{
  "bias": "qkv",
  "init": "uniform",
  "lr_mult_qkv": 0.7
}
MLP neurons of a small language model. Each row is named by its layer, matrix (gate and up: input weights; down: output weights) and neuron, and shows model dimensions 16-143. Each number is 128 + 32 x the weight over its row's rms, rounded and kept within 0 to 255. A neuron's up and down rows have the sign that makes its largest values positive.
After each neuron's rows, "fires on" lists the tokens most often at its 100 highest values on Wikipedia text that the model never trained on. A number after a token or word is its count.

L12.gate25 [194 124 167 136 116 125  99 190 168 126 147 181 148 161 143 152 119 109 117 116 174 141 140  80 157 109 171 154  98 164 126 159 147 153  99 148 159 141 140 105 153 115 118 147 100 150 155 121 128 118 127 167 179 127 141 113  84 108 167 141 153 116  76 130 112 132 159 132 107 141 199 115 124 128  62 178 122 117  89  49  60  79 151 120  99  96 203 162 138 158  48 102 133 136 137 100 135 145 127 107 166 143  63 108  81 194 120 136 188 130 132 105 184 114 163 160  46 101 145 127 189  90 121 112 137 181 101 104]
L12.up25 [147 144 115 158 108 139 105 144 130 137 120 150 206 126 144 168 164  61  98 118 111  91  84 102 161 126  63  92 114 114 126 141 145 145  93 176 164 103 144 140  99 165 125 126 147 150 161  87 139 115  87 168 102 152 162 128  71  99 181 103 177 121  48 109  96 179 200 132  98  87  66 111 155 124 139 119  95 110 163 105 154 152 108 141 150 120 165 139 103 141  32 107 121 139 126 168 123 115  95 118 127 130 161  89  75 112 104 160 176 151 160  73 128  98 171 101 139 103 141  95 122  92 161 138 116 164 102 139]
L12.down25 [139 110 105  67 153  90 115 175 173 135 101 124 102 141 103 137 141 131  67 182  88 111  72 126 146 160 127 120 141  96 155 143 128 112 179 148  79 149 164  87 165 122  93  72 110 137 166 113 170  95  27 113 138 137 169 138  60 135 148 187 144  90  77 121 164 104 138 129 159 181 104  99 144  80 128 161 114 172 154  99 119 137 115 158 135 134 196 105 130 183  98 143  59  98 192 119 174 102 154 107 118  98 164 131  78  72  84 110 110 166 122  98 125  84  87 127 133 134 163 112  78  83 108  99 108 144 176 121]
fires on: " I" 16, "I" 13, " You" 11, " we" 9, " We" 6, "It" 5

L6.gate83 [ 95 124  81 125  88 108 146 122 120  73  66 117 156 146 110 110 119 131 119 156 100 118  96 126 164 148  99 155 166 139 144  81 141 162 162 136 161  95  83 111  73 156 112  91 141 195 118 173  78  81 118  97 139 150 160 127  79 183 129 181 121  43 170 139 169  99 127 105 133 131 118 134 119 109 115 141 113 112 140 153 172 144 176 166 101 117 112 178 129 152  94 148 120 134 176 121  87 143  46 135 179 110 179 123 105 108 134 135 114  60 138 172  78 112 177  89 112  90  68  75 132 141 143  73  82  67 151 129]
L6.up83 [ 52 150 115 180 113 103 194 100 161 115 134 185 146 150 134 139 145 131 107 142 160 107  31 109 155  89 186 159 154 127 149  60 191 174 131 133 135  49 133 120 112 159  98  71 177  97 152 208 108 129 109 121 134 138 172 165 112 172  84 150 131 129 134 175 163 156 113 135 146 127 108 167  83 102 136 123  75 168 149 160 129 134 138  96  91 101  70 131 120 148  71 104 163 105 120 122  88 170  64 125 115 148 142  95 155 139 114  99 135 105 131 122 115 106 122  96 109  66  68  89 100 133 136 106 127 135 148 147]
L6.down83 [130 111  97 147  97 193 117 159  91 150 146 131 108 115  94 128 168 112  72 138 137 153 134 141 109 119 122 106  33  57  73 127  62 131 109 142  97 144 139 107 138 113 138 155 147 107  73 139 131 155 198 129  80 137 134 140 122 127 162 110 110  91 104  90 118 120 125 137 107  90 193 101 147 144 248 138 153 140 119  99  84 111  77 131 166 187 145 128 115 140 176 124 146 164 118  93 115 167  93 135 138  55  83 151  83 146 131 119 123 143  94 158  85  77 159 112 160 176 149 144 121  91 127 156 132 120 106  93]
fires on: " 3" 52, " 2" 40, " 4" 7

L4.gate417 [152 155  95 133  90 141 133  99  89  97 199  79 111 148 123 120 142 102 148 137 139  76  95 148 141 152 133 154 172 127  80 173 106  98 100 134 137 196 198 122 106  89 154 140  97 135 141 142 124 131  89 165  90 103 147 136 138 122 171  82  79 180 156 179  99 136  78 128 133 151  69 173 130 134  73  94 192 123 175  76 108 132  80 191 182 110 159  85 136 128 116 166 147 175 116 178 129 118 141 127  86 169 170 136 175  61 128 164 126 142 153 144 128  72  99 129 131 131 174 120  81 122 108  83  59 172 126  96]
L4.up417 [136 196 121 112 144 126 175 111  71  76 171  86 135 117 143 152 126  95 100 133 109 140 135 103 152 114  91 125 123  89 150 119 103 170  94 140 129 137 163 120  99  89 138 149 154 165 199  94 130 132 105 124  95 183  49 128  77 145 134  68 119 137 168 184 111 117 142  84 145 120 132 160 113 154 120 158 149  83  84 103 133 127  42  88 154 101  94 149 127  96 173  96  82 187 146  64 130 133 124 133  92 148 150 149 129 121 145 166 142 108 137  60  68 127 130 111 142  92 172 223 161 182  94 134 136 127  99 113]
L4.down417 [140 123  95 134 181 116 170 194  75 142 118 129  56 130 111  83 189 124  86 125 120 133  93 146 115 152 112 167 122  85 115 115 182 133 117 153 144 109  74 186 137  92  63 143 125 180 122 130 108 117 125 132 126 150 130 117 109 113  75 101 139 101 124  62 100 147 134 191 187 169 107  95 146  87 140 130 126 167  85  96  97 145 124  92  65 144 147 136  78 145 186  94 132 124  91  81 161  85 167 115  92 110 137 135 136 150  83  88 115 138 199 144 121 170  88 190 153 119 134 144  97 118 140 169 131  77 139 140]
fires on: "'" 47, "h" 26, "’" 7, " in" 5, "ol" 5

L9.gate392 [159 108 119  77 119 102  40  61 156  99 135 168 180  94 178 111 129 183 125 166 126 131  89 115  91 129 111  78 150 119 115 109 158 119 122 140 105 113 130 105 161 127 117 142 125 133 102 100 142 160  99 122 141 140 176 160  88 143 183 131 144 132  76 114 175 165 176 163  54 104 158 174  98 122 110 167  62 133 101 122 184 113 142 134 187  98 212 164 165 133 102 118 141 184 166 109 145 115 135 142 162 146  81  93 125 161 149 101 129 139 118 132 161  92 135 148 120 130  99 151 140  78 140 149  90 146 166  82]
L9.up392 [ 96 124  99 128 105 116 115 160 157  57 141 126 113 148 123 153 114 155  64 137 149 117 196  96 107  87  69 126 101 178  68 161 145 116 170 156 140 103 174 149 141 105 143 129 128 120 109 143 126 151 116 218 125 150  62 181 100 110 121 124 133 122 102 163 118 135 134 132 122  77 102  75  75  98  99 177 167 126 177 134 114 127 109 217 130 175 120 139 109 164  93 104 142 124 120 105 129  97 110 125 185 117 171 105 131 128 130 178 145 137  53 122 166  92 137  95 127 133 218 131  29 132 147 116 155 172 164 185]
L9.down392 [144  89 130  38  93 117  81 125 181 140  94  96 109 139 135 152 134 125 164  98 146 109  71 134 138 112 167 100 111  89 140 138  90 124  86 170 111 149 144 127 192 122  63 148 101 148 158 115 164 134 111 132 124 187 205  83  91 133 206 155 181 114  79  89 171 197 107 120  91 146 132 123 113 100 171 108 122 124  96  86 119  76 134 130 173 142 181 151 123 171 102 119 117 179 132  98 135 135 161 103 134 124 120 149  82 166  96  90  92 141 149 186 101 126 112 168  59  63 125 110 180 101  88 119  99 110 130  82]
fires on: "I" 14, " I" 12, " we" 9, "t" 6, "we" 5, " You" 5

L2.gate377 [117 118  97 150  38 106 166 133 154 114 140  67 125 178 124 159 105 135 146 118 150 139  95 164 137 134  94 113 118 159 132 128  86 158 154 121  85 119 155  58 156  94 113 157 162 139 146 127 150 177 101 125 161 106 112 166  78 122 125 119 136  45 127 147 100 135 143 178  96 194 112 159 108 163  84 118 108 226 123 129 165 146  65 164 146 138 181 109 123 162 146  99  98 168 150 147 134 119 188 111 133 159  87 153 125 122 140 128 172 129  69  68 127  65 154 133  97  79 144 163  78 148 133 153  86 109 119  76]
L2.up377 [120 100 116 104  90  65 174 149 121  61 173  83  82 161 129 162 104 138 142 146 144 121  91 150 106 117  93  75 126 113 149 132  82 153  90 162  75  64 133 129  87 118 150 112 202 118 153 156 111 107 124 135 112 135  87  97 112 151 174 105  68  58 102  65 123 112 165 136 203 176 174 105 150 170 126 105  82 142 127  90 143  86  91 147 155 122 115  75 145 145 166 124 112  83 126 136  94  70 143 102 141  73 173 201 131  86 155 159 113 132 119 123 137 126 109 163  96 124 149 123 117 140 128 139 166 164  81 125]
L2.down377 [130  86  57 165 176 115  94  96  85 141  87 153 117 129 115 135 115 155 116 129 139 125 122 144 120 152 114 198 163  85 120 130 124 111 135 140 104 131 156 232 151 104 140 123 140 128 168 126  91 111 125 146 115 131 165 119 159 147 144  89 190  97 120  65  60 147 117 179 177 128 157  90 104 112 185  78 105 173  79  77 111 179 138  95  93 136  64 119 145 151  94 110  63  96 142  89 135 111 173 151 100 130 130 132 124 156  74 156 148 139 135 122 145 140 133 128 154 162 210  88 124 131  98 149 136  78 148  92]
fires on: "'" 79, "\"" 9, "”" 8, "’" 4

L11.gate294 [ 98  60  71 104 133 108 121 141 158 159 127  88  96 125 147 148  97  75 138 137 147 115 163 122 136 159 100  99 138 131  79 223  95 118 147 157  98  70 178 179 112 150 163 115 133 132 155 135 100 133 108 144 140 143 165 171  43  94 158 155 156 102 114 170 166 149 168 121 156 151 123 151 132 122 109 104  66  91 146  88  96 133  74 156 125 161 255 136 141 162 142 128 140 152 170 161 127 131  69 157 126 144  90 118 148 113 101 135 166 134  86 106 122  45 137 143  94  86 129 126 151 131 111  80  80 140 159 100]
L11.up294 [112 112 152 114  79 148  84 176 158 103 149 147  86 153 116 126 172 149 118 124 132 117  83 164 116 122 159 133 112 122 102 168 103  95  66 163 137 105 136 119 147 118 100 150 122 161 114 129  83  53  73 114 129 126 132 136 123 105 146 150  95 137  35 123 121 131  98 134  79 117 162  70 163 137  98  52  82 108 140 159 146  99 132 178  98 216 123 199 163 140 126 136 124 160 112 161 151 155 169 180 155  92 135 140 103 197 141 140  98 103 138 108 125 106  94 194 183 174 165 170  94  93 135 158 115 165 154 147]
L11.down294 [125 132 130  87 138 112 155 108 160 106  90 132 134 107  93 114  74  53 108  79 110  68  86 139 127 142 123 147  83 130 107 167  53 157 160 136 108 132 178  84 118 149 103 167  64 190 106 123  92 137  81 167 161 171 139 143 118 111 123 125  81  43  78 167 112 169 115 102 153  69 117 176 112 100  32 146  99 109 124  90  62 111 164 108 125 141 193 158 145 205 141  91  97 126 144 152 134 158 144 108 128 154 144 112  88  68  80 123 153 157 117  96 112 161 117 117 113 111 198 156  97  82  76 118 114 118 178  70]
fires on: " we" 18, " We" 14, "I" 12, " they" 7, "we" 5, " You" 5

L4.gate286 [110 146  93 109  86 153 133 107 173  73 120 121 149  70 209 130 170  64 136 128 122 142  95 134 147 180  73 163  70 145 120 100 151 193 148 139 174  95 120 140 121 153 142 130 144 113 109 127 110  87  81 131 139 135  91 132  87 170 184 169 124 100  81  90 190 182 191 128 114 103  86  95  59 157 129 122 152 111  98 132  79 216 110  55 102 102 101 147 165  84 101 121  87 134 145  84 165 166  98 167 130 122 138 154 107 182 111 127 119  90 128 159 147  98 114  69 139 119  97  84 115 104 122  95 142 131  72 153]
L4.up286 [177  62 136 107 159 183 148 121 133 148 122  76 134 154 126  94 138 167 109 101  88 161  93 215  92 142 117 134 152 174 165  81 159  93 153 139 103 120 135 156  95 138 145 186 156 133 126 140 152 117 167 168  97 111 125 176 134 166 159 123 127 146 163  78 176 101 187 157 148 140  98 101 135 110 134  94  90 104  87 152 169 148 127 116 101 127 134 136  88 121 115 134 125 158 121 113 104 188 121 191  57 135 143 111 177  79  69 132  67 123  70 141  97  98 163 120 106  61 150  92 159  73 211 169  78 110 204 129]
L4.down286 [ 87 148  83 142 143 139 127 115 141 127 116 119 123 112 127 162 153 118  86 129 118  85 139  66 144 147 123 101  40  93 106 135 144 142 124  76 119 131 154  68  85  66 130 128  99  83 114 143 125 169  93 188 134 122 136  73 121 109 155 139 188  88 100 152  84 119 125 167 101 163 137 150 108 193 147 180 122 112 178 131  67  76 113 154 127 131  99  78 115 104 131  85 132 114 131 133  85 201 136 120 158  81  65 127  78 103 136 117 117 127 171 157 115 105 116 125 160 208  94 146 106 138  82 143 175 129  82 101]
fires on: "|" 51, " 4" 9, " cover" 9, " 3" 7

L11.gate55 [157 148 141 119 156 171 127  71 130 105 153 158 160 122 126 133 101 196 122 116 139 108  67  91  98 106 139 127 171 150 159 101 128  72 139 165 124 158 103 136 187 102 136 124 144 170 108  58  70 136 156 129 167 135 129 164 110 102 197 113  62 115 137 173 129 102 159 155  79 144 154 112 176 170  66 204 121 122 181 124 170 134 128 138 129 163 170 149 119  97 108 123 195 145 123 146 133 130 108 121 117 132  71 143 153 109 130  98 140 125 147 129 123 158  88 139 162 161  79 190 101 148 165 107  39  78 173 140]
L11.up55 [106 175 109  76 169 145 186 141 143  82 106  79 178 125 130 131 175 123 119 113 207 133 116 156 118 181 130  99 101 125 111  47 127 121 130 140 138 104 128 159  97 128  97 174 213 122 141 149 106 171 162 139 100 120 104 177 136 144 169 153 122 149 232 164 113  85 130 129 145 111 119 143 125 159 122 117  56 226 129 129 116 156 165 165 178 142 101  87 166 105 218  91 116 112 141 153 133 147 140 135 164 115 125  80  83 159 129 148 127 134 172 111  83  94 128 143 129 111 122 110 115 178 131 132 105 153 175  79]
L11.down55 [104  99 143  90 132 117 136 137 107 145 120 134  87 147 198 134 116 129 140  88 152 190  91 129 154 123  78 202 105  98 120 130 131 144 173 120 160 151 143 101 146  81  99  97 111 146 139 151 172 176 154 157 172 114 177 135 102 141 138  96 160 124  89  94 148 120 162 109 100 142 161  66 133 153 154 161 154  98 112  55  96  80 110 164 143 134  50 180 137  88 146 175 103 142 135  54 163 135 121 135 147 143 141 118 123 119 130 126  87 139 139 150 120 155 123 165  77 106 147 163 171 125  97 162 108 153 121 109]
fires on: " al" 20, "-" 12, " " 8, " v" 5, " i" 5